python train.py --n_layer=18 --d_model=256 --n_head=8 --n_kv_head=4 --positions="rope" --rope_base=10800.0 --weight_decay=0.098 --lr_head=0.00383 --schedule="wsd" --decay_fraction=0.799 --decay_shape="cos" --doc_mask=false --train_tokens=215800000
MLP neurons of a small language model. Each row is named by its layer, matrix (gate and up: input weights; down: output weights) and neuron, and shows model dimensions 64-127. Each number is 200 + 30 x the weight over its row's rms, rounded and kept within 0 to 999. A neuron's up and down rows have the sign that makes its largest values positive.
Before each neuron's rows, "fires before" lists the tokens most often just after its 100 highest values on Wikipedia text that the model never trained on. A number after a token or word is its count.

fires before: "\n\n" 43, "C" 14
L9.gate138,210,163,173,242,238,223,246,242,177,251,185,191,172,167,164,190,214,233,211,208,181,231,170,208,223,234,166,185,212,196,230,191,235,250,221,175,190,220,185,199,216,197,207,123,193,231,208,225,195,207,183,135,199,225,198,229,209,216,167,212,176,162,215,181
L9.up138,209,249,183,200,169,168,210,175,247,197,228,232,192,229,216,241,198,228,166,165,216,217,167,237,233,153,211,198,266,156,166,198,150,244,160,233,249,160,248,182,207,228,201,194,166,198,191,171,206,217,199,186,201,157,202,168,219,182,212,219,235,230,227,179
L9.down138,231,177,255,206,168,202,201,228,163,202,207,201,199,181,196,183,231,235,134,166,205,213,190,124,201,221,186,212,186,169,189,183,258,191,228,147,163,185,231,213,229,196,185,191,266,215,208,191,198,204,234,248,232,196,180,209,193,220,169,258,215,202,170,207

fires before: "ed " 22, "es " 7, "ence " 7, "ing " 6, "ased " 6, "s " 5
L8.gate211,240,195,242,176,178,205,229,203,251,237,188,203,225,179,227,188,181,195,126,147,204,275,209,219,190,197,206,191,176,213,166,243,224,239,176,235,189,138,241,222,257,126,183,218,190,164,252,210,143,173,173,226,157,161,189,211,229,211,222,159,258,237,206,185
L8.up211,198,223,205,210,194,124,177,217,232,170,221,202,197,192,207,222,206,199,160,187,191,238,235,190,232,201,237,137,172,221,160,239,208,168,184,221,211,166,252,156,240,206,221,196,187,233,204,197,164,196,142,238,198,175,205,221,198,173,200,249,177,192,188,197
L8.down211,225,174,203,153,152,179,196,199,243,236,187,251,206,207,216,181,218,244,155,172,223,245,257,170,197,216,224,184,183,187,213,196,217,213,205,222,165,171,179,181,184,133,198,209,186,198,198,203,187,167,185,202,158,223,163,210,239,189,182,153,249,193,173,204

fires before: ", " 22, "\n" 10, ". " 9, "." 6, " " 5
L13.gate187,221,173,205,209,196,262,195,180,262,177,220,221,123,216,255,182,184,179,183,222,188,241,234,251,191,179,149,258,215,188,185,257,157,242,202,192,236,232,225,164,232,163,211,194,187,211,172,202,255,212,191,219,225,153,194,226,198,171,185,139,177,211,201,214
L13.up187,173,211,194,205,221,194,207,202,149,191,155,174,170,204,184,249,207,165,244,136,232,164,199,203,178,249,193,248,191,193,199,182,174,175,225,189,198,171,227,122,209,141,192,259,242,161,188,200,222,207,216,172,199,205,181,186,242,212,194,166,230,195,203,180
L13.down187,209,196,164,144,151,164,186,208,246,150,226,209,224,211,239,170,211,231,192,175,188,170,233,183,160,160,206,174,191,175,190,172,181,187,204,213,191,215,188,211,229,200,122,218,195,213,150,200,236,192,188,197,210,183,200,238,224,113,185,219,197,160,152,153

fires before: ", " 40, ". " 13, ": " 7, "-" 6, "." 5, "\n" 4
L14.gate11,154,238,190,152,185,201,238,203,219,214,194,215,216,186,175,203,152,211,244,218,193,244,251,183,177,176,223,194,205,172,170,219,157,254,199,128,236,182,215,224,243,194,222,222,214,247,178,198,179,256,231,193,184,232,246,259,189,185,172,181,199,227,101,217
L14.up11,213,224,276,147,243,213,191,214,117,259,224,213,192,175,187,199,232,179,215,208,289,159,234,209,248,212,185,206,248,156,235,212,212,214,209,172,206,191,192,182,241,182,199,160,287,201,177,272,219,215,232,200,231,237,202,243,189,170,272,178,154,204,202,219
L14.down11,250,279,176,222,169,173,191,169,168,251,181,184,240,199,188,251,195,250,163,202,193,202,219,208,193,204,163,153,208,255,185,257,209,222,226,288,195,180,201,154,182,191,226,201,229,212,199,218,243,218,228,206,157,221,204,189,221,164,149,239,171,184,207,141

fires before: "\n" 24, ", " 16, "\n\n" 15, "), " 12, ". " 5, "." 4
L12.gate224,139,178,222,199,200,212,220,259,192,173,161,206,208,185,235,227,178,144,152,186,237,176,233,142,251,208,188,207,166,218,207,205,265,216,146,236,241,247,223,153,220,167,233,156,253,176,253,210,215,183,216,185,163,202,248,229,246,230,188,192,139,150,202,143
L12.up224,217,215,270,199,212,147,193,150,163,235,223,226,215,198,196,197,201,206,192,196,255,212,209,165,195,199,245,190,231,184,202,218,196,182,206,214,247,207,185,227,180,205,208,180,250,210,215,206,183,268,212,210,193,183,198,256,158,216,184,183,226,176,174,200
L12.down224,187,188,227,205,168,192,182,253,241,246,186,220,260,196,219,206,186,175,221,215,229,217,217,211,191,151,225,209,253,228,158,225,211,202,215,245,191,214,278,171,206,284,185,222,170,199,199,237,192,149,156,217,226,239,181,177,232,131,190,121,236,186,236,198

fires before: "| " 30, "(" 10, "|" 9, "100" 4
L8.gate154,172,185,188,161,237,204,268,170,157,197,155,183,242,161,180,216,212,174,172,142,233,194,190,238,238,193,209,206,179,179,204,156,231,261,243,210,209,216,250,261,199,199,231,151,199,149,193,198,186,237,249,208,198,171,197,148,234,226,189,247,209,206,209,234
L8.up154,201,168,220,210,192,195,217,236,240,172,207,159,237,186,197,188,248,208,201,157,216,182,207,212,192,236,233,221,234,194,242,173,257,223,233,196,184,243,195,199,165,144,203,238,196,199,221,224,262,199,288,248,187,181,230,177,175,236,249,242,164,247,246,184
L8.down154,173,182,227,189,185,234,219,220,179,224,215,207,194,148,240,163,164,199,179,181,209,177,129,221,185,220,161,188,206,197,221,176,196,214,197,229,220,200,166,214,221,184,147,214,201,184,232,174,202,215,179,225,186,189,149,195,266,180,174,193,172,157,192,157

fires before: ", " 33, ". " 26, "." 23, "\n" 4
L13.gate194,171,247,182,163,229,256,222,230,187,199,197,175,228,226,241,167,222,207,215,237,175,283,228,212,190,149,172,193,245,233,210,214,158,254,239,193,165,214,221,179,200,155,205,157,235,202,141,226,189,210,248,181,197,210,182,192,262,156,229,176,164,240,193,227
L13.up194,202,167,213,171,235,203,165,171,208,221,196,186,218,143,189,167,186,172,194,223,203,266,250,243,194,199,181,232,192,173,166,233,211,263,250,197,199,157,175,229,190,181,248,190,241,201,156,174,227,220,183,187,154,193,143,195,236,179,159,173,157,146,216,238
L13.down194,198,180,222,187,218,191,208,181,187,222,201,196,197,176,206,162,209,196,205,192,193,190,224,221,196,217,179,202,183,244,208,222,213,212,205,211,208,168,206,206,210,197,236,208,205,217,172,171,212,202,219,190,184,191,216,224,170,157,195,219,215,235,244,186

fires before: ", " 45, ". " 14, "." 9, "==" 6, "\n" 6
L4.gate171,202,182,163,173,189,175,236,238,143,197,172,194,188,188,206,208,223,197,172,161,168,186,240,180,226,195,170,185,251,201,192,215,202,201,207,221,132,151,249,245,265,185,236,151,207,177,141,180,230,260,192,180,160,193,173,243,162,176,146,188,173,167,207,187
L4.up171,220,214,203,114,177,175,202,201,191,208,236,175,178,210,243,225,186,248,211,170,178,187,211,179,211,183,196,204,223,248,190,226,204,205,229,176,225,150,242,227,203,178,215,103,195,191,157,175,191,210,225,172,241,215,177,217,133,162,207,178,171,155,237,194
L4.down171,165,157,217,203,195,213,161,180,164,221,187,213,175,158,199,221,174,215,189,183,160,178,206,177,231,228,210,203,194,256,243,206,174,209,202,226,160,151,233,202,183,190,176,195,240,193,183,221,250,220,154,185,142,238,163,225,195,207,160,161,185,204,249,217

fires before: "in " 17, "to " 15, "that " 7, "on " 7, "at " 5, "with " 4
L4.gate165,182,201,246,160,181,168,219,177,219,161,186,208,154,195,158,227,153,188,173,135,244,244,211,213,165,145,236,186,209,264,214,256,197,229,212,206,150,172,192,133,166,268,226,233,194,226,214,203,261,197,159,164,179,178,262,212,183,145,235,171,234,108,154,189
L4.up165,178,206,250,175,216,164,183,178,191,158,177,243,166,173,124,220,152,215,222,216,180,194,249,132,189,229,234,176,219,214,196,208,182,241,227,204,201,210,199,187,191,216,245,226,193,196,249,201,196,237,187,166,193,191,207,201,183,197,210,243,205,181,193,153
L4.down165,206,220,218,207,167,169,258,189,203,190,183,211,190,159,117,174,191,212,238,230,160,182,211,174,194,178,201,182,181,223,192,211,206,166,257,210,244,207,167,197,229,203,220,230,151,209,233,218,222,236,214,205,149,181,174,197,209,154,216,185,222,217,169,156

fires before: ", " 16, "ly " 15, ": " 8, ". " 8, "'" 7, "s " 5
L14.gate142,180,226,191,192,168,193,202,217,191,258,171,208,174,178,207,196,153,202,208,140,232,211,182,189,249,222,215,198,215,166,157,238,227,159,201,202,225,178,194,223,204,158,206,136,204,231,153,188,189,227,216,211,163,201,257,243,185,212,179,241,202,221,163,229
L14.up142,244,159,198,234,216,148,189,263,153,252,184,144,239,181,150,169,242,224,223,197,167,200,215,180,205,221,204,260,229,226,217,204,201,219,173,182,148,169,201,236,237,181,231,171,191,253,163,205,160,142,156,244,158,162,188,209,185,146,194,187,176,241,181,196
L14.down142,181,228,196,219,156,176,182,149,213,215,185,224,203,160,235,225,192,174,244,200,151,163,218,258,219,228,168,200,213,155,171,232,181,219,261,203,221,174,203,215,213,258,220,182,179,224,184,195,205,168,181,182,161,218,223,166,201,195,246,215,242,245,219,189

fires before: ", " 30, ". " 17, "." 11, "s " 5
L3.gate64,216,204,167,151,175,177,230,188,170,226,231,239,161,197,273,193,198,165,225,145,210,219,252,200,215,197,188,212,225,267,190,190,180,179,244,250,166,187,192,233,205,191,262,195,250,215,123,245,181,179,250,244,189,179,204,199,237,206,177,177,176,212,229,191
L3.up64,192,226,200,135,159,171,173,152,184,228,211,166,183,204,224,197,181,184,204,149,226,244,279,238,259,236,211,178,227,243,171,232,212,159,194,198,137,201,216,201,148,214,234,237,223,220,149,232,191,163,194,174,227,214,218,228,212,179,152,219,209,222,227,143
L3.down64,178,197,188,193,213,184,164,201,180,235,170,270,145,215,228,188,187,157,206,203,186,207,259,265,250,276,226,138,162,276,236,239,186,186,196,190,181,159,225,164,179,170,187,210,228,208,153,213,192,179,190,216,216,214,248,241,246,186,183,224,197,214,163,203

fires before: "the " 35, "a " 18, "an " 4
L14.gate51,214,248,187,209,193,211,239,178,229,212,239,142,239,191,141,209,170,203,224,165,249,248,247,183,183,192,204,192,177,198,182,240,189,204,187,168,232,171,194,180,133,191,210,199,210,193,209,199,259,135,165,158,187,255,215,206,199,209,190,183,206,178,203,186
L14.up51,204,211,231,226,180,211,205,216,228,185,213,138,216,137,134,215,201,174,238,159,191,232,249,211,142,230,262,138,199,231,202,211,153,170,225,166,209,146,172,267,174,163,188,151,223,235,197,218,211,220,162,161,157,236,171,204,224,224,192,159,210,195,179,235
L14.down51,191,213,183,169,174,195,240,145,214,174,188,196,197,215,220,215,171,207,223,225,184,218,207,245,162,171,203,144,183,181,169,173,223,207,230,185,245,182,235,202,178,177,177,209,227,181,175,199,243,169,198,202,207,177,191,233,227,190,187,215,202,216,160,236

fires before: ", " 36, ". " 27, "==" 11, "." 10, "\n" 6
L8.gate130,220,230,155,144,156,218,232,154,184,246,206,206,214,185,237,217,197,203,253,160,197,237,217,204,221,180,157,199,247,196,155,247,200,168,280,217,171,183,203,209,222,170,271,198,217,180,147,210,205,178,245,174,187,182,189,201,198,164,192,168,157,226,165,141
L8.up130,206,220,196,171,199,229,174,166,180,257,209,258,184,171,232,185,148,180,231,191,200,192,213,252,226,157,171,225,193,204,205,202,151,163,252,203,153,188,225,216,209,223,211,198,214,129,110,144,203,192,195,166,208,180,176,231,228,178,215,167,155,204,231,168
L8.down130,178,224,231,194,224,232,181,200,192,226,171,250,167,162,218,202,154,167,185,213,215,187,220,258,225,205,222,192,193,225,219,212,167,191,204,207,191,205,241,223,232,206,213,185,194,147,175,149,214,220,215,225,173,198,242,212,195,186,217,217,176,226,228,200

fires before: ", " 16, "n " 12, " " 9, "le" 7, "r" 5, "ros" 5
L4.gate49,219,211,205,168,219,205,185,173,222,160,211,175,196,241,217,218,195,185,183,154,160,146,197,186,269,168,156,232,233,235,183,213,257,189,167,211,227,227,195,218,214,221,158,214,184,200,192,195,178,137,199,217,192,176,214,220,203,181,228,244,231,189,196,183
L4.up49,255,222,204,267,183,222,209,180,216,171,199,248,246,224,210,156,172,213,204,232,175,180,250,205,167,228,198,186,182,255,229,169,167,220,235,202,160,194,203,157,181,206,230,221,200,179,205,207,209,210,220,263,134,204,200,204,185,201,172,175,219,225,219,202
L4.down49,185,197,212,202,307,201,192,219,176,201,176,179,212,223,199,286,198,164,178,179,203,228,140,160,226,188,192,191,189,167,177,200,124,187,230,154,199,212,237,188,240,221,164,197,238,174,141,240,233,202,187,194,182,212,204,185,240,221,249,206,187,226,219,156

fires before: "a " 36, "an " 8, "the " 8, "was " 7
L8.gate8,236,187,189,172,196,187,192,165,239,177,216,192,203,180,181,244,242,178,208,150,188,216,193,231,208,190,171,169,224,207,215,203,227,199,143,243,259,189,200,160,235,216,209,194,241,193,190,240,222,166,213,169,210,175,190,211,174,235,244,209,152,231,219,173
L8.up8,198,183,129,154,218,231,265,177,241,247,203,205,188,196,219,245,207,177,222,213,187,254,165,192,229,190,215,195,211,167,191,182,264,183,210,197,214,245,206,204,206,232,203,141,198,179,213,200,212,216,187,161,215,190,168,239,170,210,292,192,199,187,212,267
L8.down8,194,206,239,224,149,170,224,208,185,205,184,184,192,203,193,222,209,233,261,175,151,288,192,219,205,192,211,168,201,210,193,165,218,171,196,184,240,188,239,186,236,208,191,207,245,219,206,186,242,172,157,134,211,185,194,234,203,190,217,197,199,205,269,200

fires before: "| " 34, "|" 6, "m " 5, ": " 5, "(" 4
L3.gate117,193,154,175,205,201,211,219,214,157,175,180,247,217,238,158,230,153,196,249,159,177,167,182,178,202,154,220,245,245,185,214,172,199,296,258,207,209,179,181,174,218,184,143,207,232,189,136,228,222,162,224,169,210,212,204,186,224,200,206,183,199,235,200,162
L3.up117,195,199,186,194,227,179,221,251,222,292,291,227,190,160,268,252,201,224,175,131,154,242,231,212,161,251,176,204,208,162,164,202,227,195,180,176,185,202,220,202,247,96,138,219,186,199,223,219,210,203,172,163,193,156,273,206,227,219,224,187,202,210,236,219
L3.down117,237,212,185,199,148,162,187,170,154,151,188,259,162,242,150,198,187,181,248,152,163,148,208,184,140,148,198,226,235,207,183,278,131,185,263,182,231,212,218,189,159,201,143,206,261,220,149,161,198,177,163,199,177,218,237,161,177,184,183,192,176,186,189,186

fires before: "of " 15, "201" 13, "202" 13, "(" 9, "200" 5, ": " 4
L6.gate121,200,229,217,145,224,187,230,240,218,207,186,193,180,277,168,208,199,252,157,164,192,165,159,205,129,138,161,225,265,203,168,242,145,243,200,173,246,208,192,224,196,226,198,187,226,252,215,194,224,235,203,159,167,182,179,160,174,191,192,241,225,234,190,161
L6.up121,134,180,260,197,187,231,203,229,164,150,212,225,141,254,148,212,145,228,191,217,179,241,229,214,181,200,206,232,185,224,192,163,175,181,182,150,238,188,189,246,196,255,150,196,185,222,211,158,154,216,211,168,178,195,217,131,218,207,179,201,179,245,202,130
L6.down121,180,201,226,149,261,203,217,163,181,146,181,234,202,202,164,242,200,198,176,216,191,200,178,247,211,154,202,246,173,210,201,165,198,194,228,216,220,187,196,203,209,245,209,205,190,181,240,245,161,234,218,234,229,220,132,236,188,209,212,174,185,226,187,142

fires before: "\n\n" 30, "\n" 13, ", " 8, "sch" 4, " " 4
L9.gate183,189,255,142,150,184,213,229,161,193,225,185,186,256,214,207,193,166,202,222,168,247,193,218,197,222,89,171,171,182,226,211,224,175,158,235,222,203,185,189,215,221,215,205,179,180,201,180,207,187,175,235,214,213,176,204,183,173,219,187,144,144,245,154,187
L9.up183,189,272,206,197,246,197,178,159,194,223,160,198,244,199,199,198,198,227,233,228,251,153,202,229,174,141,208,223,168,227,208,213,132,156,277,206,182,222,214,200,179,228,188,189,172,199,190,162,177,200,219,215,234,191,174,216,207,192,193,171,162,248,202,168
L9.down183,191,223,240,235,225,212,189,173,219,240,205,217,229,215,177,176,189,228,197,251,213,210,223,217,198,220,181,225,208,195,175,211,162,238,199,211,237,229,239,193,193,195,204,218,191,220,192,144,139,185,228,179,221,216,191,168,181,186,191,176,196,201,249,204

fires before: "the " 18, "his " 11, "to " 10, "a " 6, "in " 6, "her " 5
L10.gate240,207,209,223,170,176,220,296,162,207,174,223,178,237,185,185,163,237,179,171,165,238,217,248,189,249,172,195,241,185,200,190,229,205,252,195,211,163,167,194,195,200,183,276,217,195,189,199,248,161,146,181,154,192,192,227,185,172,200,232,206,239,200,206,169
L10.up240,167,179,268,212,230,201,257,164,218,177,215,234,196,177,174,153,204,216,220,204,208,252,215,200,253,197,209,244,208,217,211,174,210,219,156,222,181,189,264,201,209,228,209,228,246,151,190,208,196,191,163,218,199,208,239,171,177,211,208,165,274,147,235,221
L10.down240,155,165,193,161,195,228,217,173,214,189,189,203,182,193,182,184,188,192,186,229,219,241,213,200,181,197,205,175,216,217,188,184,223,221,166,231,196,217,211,206,177,184,175,199,213,180,217,155,182,201,230,194,198,203,200,150,189,225,191,195,257,198,179,190

fires before: "\n" 42, "\n\n" 21, ", " 5
L14.gate236,208,113,180,209,174,198,173,223,183,181,182,247,175,175,223,133,137,168,180,192,182,212,259,204,176,173,182,193,199,238,226,208,250,187,251,208,210,171,113,180,200,190,169,207,173,229,211,250,219,170,157,235,187,144,162,243,192,215,168,208,241,152,162,165
L14.up236,209,220,193,162,160,200,173,183,205,172,218,219,226,149,217,156,188,253,223,202,221,146,195,213,199,154,178,172,193,237,280,172,145,183,213,145,186,175,186,200,215,198,220,198,204,206,283,244,202,188,217,204,167,212,205,196,222,220,186,208,151,196,285,149
L14.down236,190,221,189,229,206,240,184,198,206,219,176,164,178,234,221,172,198,230,175,208,182,173,204,200,209,220,156,141,174,183,182,260,241,231,160,177,175,162,200,212,160,235,187,208,259,176,135,169,180,193,134,198,225,271,235,198,205,199,243,215,176,231,195,175

fires before: "al " 17, ", " 12, "s" 11, "s " 8, ". " 6
L9.gate245,190,245,184,173,207,193,180,203,230,284,195,214,246,226,208,186,179,148,207,133,173,264,210,222,202,204,194,173,182,245,212,208,199,172,216,213,169,205,207,249,247,188,233,204,251,198,141,158,185,197,208,187,142,142,177,206,149,162,189,222,197,168,194,232
L9.up245,199,199,240,209,208,185,194,161,192,215,189,196,168,187,184,230,191,152,231,117,138,198,182,253,230,198,204,199,199,258,184,218,199,174,197,218,220,187,182,272,180,242,208,218,197,185,157,213,207,192,221,242,179,158,139,245,176,171,221,193,167,235,189,242
L9.down245,157,155,193,184,212,218,188,167,191,215,228,213,183,196,222,197,182,236,156,160,166,225,206,192,209,193,259,208,139,289,206,215,204,154,213,241,182,182,185,179,207,193,192,262,217,182,235,197,225,195,153,235,159,164,207,235,239,156,150,178,149,200,226,190

fires before: "\n\n" 53, "C" 14, "\n" 12, ": " 5
L10.gate66,169,215,248,246,142,208,203,232,205,199,155,196,225,218,208,222,225,193,198,228,183,275,207,174,229,226,235,229,205,217,223,197,187,222,228,205,191,157,245,155,271,185,194,173,219,201,254,244,190,204,197,181,182,209,201,132,195,183,227,237,200,251,197,213
L10.up66,204,168,250,164,182,171,224,176,186,188,199,252,170,228,173,166,225,236,182,151,197,238,244,210,247,185,202,219,138,169,192,172,155,243,217,214,211,197,160,164,197,231,264,148,161,208,170,216,221,233,219,169,196,160,230,237,221,225,186,183,193,197,194,176
L10.down66,228,189,154,158,175,192,192,243,186,208,186,202,183,224,218,227,284,164,182,222,218,203,215,210,174,202,236,207,186,242,166,186,235,205,164,181,188,199,197,171,154,214,159,169,166,220,184,191,206,226,170,141,225,214,189,214,215,177,210,229,248,207,261,217

fires before: "ment " 13, "to " 11, "ed " 9, "ing" 6, "down" 6, "ing " 6
L13.gate24,251,236,190,222,177,223,256,226,180,222,239,200,223,231,207,177,153,166,176,148,201,123,187,251,186,186,161,228,187,169,213,212,150,245,225,173,149,185,217,194,226,178,185,200,213,210,186,156,182,150,176,225,236,182,205,178,248,238,174,187,197,160,173,172
L13.up24,277,162,231,179,182,223,184,204,224,164,203,243,168,200,202,215,216,212,192,240,194,236,195,214,199,176,237,212,179,202,175,220,228,240,173,194,182,159,241,177,177,179,252,193,197,232,235,210,200,205,228,164,235,204,205,236,195,196,106,258,176,215,195,224
L13.down24,183,168,229,128,209,225,197,190,184,179,207,295,200,217,257,220,205,208,182,173,230,187,219,201,195,161,200,189,228,197,188,220,200,205,231,119,204,133,219,213,203,222,243,181,191,208,183,231,164,182,243,185,219,256,125,198,197,203,219,160,190,183,251,206

fires before: "201" 17, "199" 13, "198" 8, "200" 7, "202" 5
L9.gate110,138,193,225,185,214,230,197,171,182,216,224,227,205,231,153,222,147,111,213,175,237,188,199,252,220,153,151,223,239,176,193,221,187,205,218,178,215,236,154,176,224,180,190,216,155,254,182,211,216,172,256,179,223,174,198,166,247,205,174,262,184,187,248,185
L9.up110,198,197,174,234,205,217,150,172,263,196,238,203,196,204,205,215,197,187,181,190,199,194,210,248,226,179,211,183,264,170,189,248,201,217,192,178,214,226,213,205,213,195,199,213,227,240,202,190,196,239,176,177,222,155,165,172,228,191,203,209,291,257,199,162
L9.down110,177,233,176,183,205,234,194,195,244,183,177,226,197,234,207,201,196,184,240,224,209,217,202,232,209,174,185,189,190,208,188,209,230,221,165,233,220,218,228,153,212,242,167,210,208,185,241,227,197,218,184,197,192,152,242,208,287,244,210,205,227,221,258,165

fires before: ", " 23, "s " 10, ". " 9, "." 6, "st" 6, "ed " 5
L8.gate183,199,221,185,144,178,175,185,202,203,238,210,215,211,271,214,182,194,160,194,162,242,222,281,245,244,223,172,203,228,194,181,246,217,233,189,238,209,201,242,204,245,201,193,160,224,180,134,207,200,201,170,187,146,204,202,231,192,172,130,181,199,218,206,185
L8.up183,205,215,216,200,182,205,184,191,175,229,198,223,203,197,205,222,171,227,200,170,225,241,183,182,235,128,200,174,230,255,255,153,200,217,205,185,195,188,206,172,186,218,190,198,214,140,151,221,202,170,190,229,163,198,228,215,198,166,196,108,184,265,224,185
L8.down183,181,207,188,248,176,227,134,181,197,184,201,243,165,165,220,186,197,207,218,214,186,183,183,165,221,198,238,174,173,248,226,190,194,166,175,241,208,220,196,221,217,170,187,252,213,163,172,187,196,189,159,189,192,226,214,186,198,228,250,184,146,192,193,257

fires before: "(" 28, "s" 24, ", " 8, "s " 7, "–" 4
L14.gate93,193,177,212,222,204,143,165,185,202,195,181,190,210,203,174,195,268,194,152,172,218,200,212,207,208,190,228,209,230,206,181,221,217,186,179,208,229,212,201,255,217,199,221,185,201,241,225,222,206,228,159,249,179,188,174,210,221,168,190,179,226,262,165,217
L14.up93,232,143,230,187,219,179,193,241,215,215,202,255,191,257,180,209,206,198,229,235,216,216,206,240,204,219,201,224,213,207,194,186,217,192,186,215,211,196,175,206,179,225,220,156,194,199,172,222,135,203,166,199,196,174,139,198,234,193,181,165,175,252,213,236
L14.down93,179,155,154,260,221,209,184,223,247,212,205,290,174,226,222,144,245,175,192,170,187,177,206,195,278,164,185,245,187,206,215,171,191,188,222,172,241,191,201,192,213,170,252,193,225,200,158,225,210,148,151,191,153,186,194,247,141,193,209,251,142,191,185,190

fires before: "\n\n" 43, "C" 14, "be " 13, "also " 5
L3.gate73,200,170,278,198,204,222,216,225,186,225,175,215,198,167,199,182,198,237,196,234,204,179,232,231,166,200,172,145,207,207,244,160,227,210,185,199,177,202,233,234,194,224,168,200,213,116,220,185,195,181,212,221,193,187,182,168,154,241,157,226,163,172,242,234
L3.up73,188,188,203,232,195,169,219,263,178,170,187,212,137,192,227,204,168,203,141,207,189,209,189,235,222,196,223,215,280,194,178,169,200,196,143,194,223,191,246,209,214,207,186,168,171,240,208,236,218,203,175,135,248,188,210,207,249,167,209,196,255,228,185,143
L3.down73,273,211,186,190,211,199,205,206,151,186,210,193,178,221,174,242,199,186,208,208,256,211,207,157,235,204,169,202,244,154,206,153,179,191,191,166,236,240,178,244,262,237,154,227,203,219,152,139,166,218,154,125,202,225,172,203,228,233,223,238,179,214,181,202

fires before: "s " 89
L3.gate76,191,212,202,187,248,182,200,180,153,206,186,190,184,183,215,235,206,173,195,177,238,258,244,211,281,186,217,194,202,216,231,191,176,196,210,216,197,134,204,142,261,199,188,188,236,205,252,177,180,195,259,204,145,234,172,195,152,172,172,152,202,175,252,184
L3.up76,210,177,240,220,255,183,189,170,210,248,167,231,212,198,205,185,137,197,206,212,180,195,230,141,174,233,233,203,168,226,242,207,194,276,148,165,197,232,193,205,223,192,212,172,215,154,229,228,223,182,218,207,190,183,214,218,208,253,188,248,274,199,152,166
L3.down76,231,178,171,199,222,175,212,193,204,167,176,162,206,211,237,242,186,160,206,206,230,275,252,142,229,215,192,196,212,233,166,204,190,185,170,172,194,201,215,199,171,137,161,217,193,222,180,215,220,163,272,125,161,203,183,181,190,157,169,192,182,189,253,196

fires before: "of " 21, "s" 18, "s " 9, "–" 7, ", " 6, ": " 5
L13.gate50,189,184,221,206,200,209,174,214,221,191,199,168,204,220,193,211,221,227,205,204,199,211,232,190,180,144,220,223,240,200,153,210,202,210,256,171,181,223,132,192,211,167,251,229,241,212,197,178,145,147,163,190,183,195,133,215,229,188,201,185,204,246,207,196
L13.up50,215,161,236,176,206,225,167,158,167,195,180,222,191,210,217,219,235,172,210,228,216,209,219,241,207,191,210,227,156,218,193,228,184,208,224,165,246,177,123,162,203,231,216,206,162,174,199,201,158,189,192,186,185,137,150,228,203,165,183,220,160,196,234,242
L13.down50,130,199,178,225,209,230,172,207,206,205,224,221,196,201,216,190,190,197,171,203,199,207,162,237,224,192,251,219,218,188,251,142,211,108,224,155,214,239,170,221,237,234,186,195,189,224,179,220,189,219,215,293,203,214,179,228,197,170,148,203,206,245,208,177

fires before: "to " 13, "the " 10, "of " 9, "by " 8, "in " 5, "as " 5
L8.gate123,210,188,206,174,172,159,246,241,222,182,146,178,206,195,196,157,251,213,143,185,162,229,143,179,266,137,175,174,192,185,201,226,177,203,180,256,196,169,192,167,192,195,193,191,288,280,235,182,180,208,173,234,204,193,225,187,169,207,222,147,155,229,203,207
L8.up123,219,221,173,232,202,212,190,214,188,149,192,209,166,256,168,246,218,185,228,236,185,142,255,188,171,230,222,211,172,223,167,167,227,172,216,180,181,174,173,212,242,229,212,233,193,156,190,237,174,192,219,178,205,236,217,145,146,197,237,210,197,183,201,222
L8.down123,122,227,185,143,142,207,203,209,175,167,134,217,247,175,164,186,211,219,165,171,195,181,201,240,262,188,212,209,225,240,213,246,211,252,211,173,183,218,204,181,185,199,175,132,167,178,208,159,154,187,196,240,177,184,207,193,237,181,194,143,244,233,175,170

fires before: "as " 15, "the " 11, "a " 8, "by " 7, "to " 7, "in " 7
L9.gate230,184,235,186,254,209,198,216,220,224,230,186,175,179,172,192,162,143,186,245,199,199,206,198,217,191,193,225,220,254,178,194,220,218,225,193,169,165,223,249,278,217,160,222,200,249,204,152,184,199,204,230,162,184,192,204,207,209,182,202,163,180,221,240,203
L9.up230,169,217,240,236,198,195,198,175,210,187,217,208,208,203,114,155,180,152,203,234,211,211,228,205,198,255,261,226,261,223,175,222,204,204,206,169,201,239,217,216,200,204,171,240,237,191,200,195,165,197,197,198,215,172,189,173,165,231,190,177,207,205,215,213
L9.down230,222,221,250,230,203,230,216,167,241,185,204,195,225,207,152,217,166,161,208,206,164,181,180,223,233,205,244,193,196,190,164,212,156,184,242,198,167,172,237,271,177,189,246,193,218,223,207,176,209,138,171,184,217,195,204,225,219,242,205,200,204,194,182,203

fires before: "s " 68, "t " 5, "\n    " 4
L3.gate195,257,232,165,170,212,203,202,128,222,154,238,173,213,272,195,171,205,203,176,234,166,275,203,230,218,194,199,208,179,222,165,154,210,186,191,199,202,182,237,224,174,192,155,170,226,235,223,219,165,188,205,170,245,227,178,214,199,262,187,121,179,181,212,216
L3.up195,198,222,170,202,217,171,205,168,189,170,170,180,202,206,172,216,210,191,246,155,196,238,230,168,205,208,259,163,241,214,235,193,205,237,143,166,163,198,188,227,232,267,185,201,229,171,145,178,212,220,210,212,163,236,177,167,237,192,175,240,218,199,253,227
L3.down195,142,218,224,221,211,210,183,193,151,212,144,216,190,224,198,231,161,196,220,154,188,165,216,181,185,199,200,197,186,250,207,198,186,207,195,174,161,186,193,177,216,208,164,257,212,186,171,202,244,231,228,202,132,212,205,182,203,189,194,203,198,246,255,233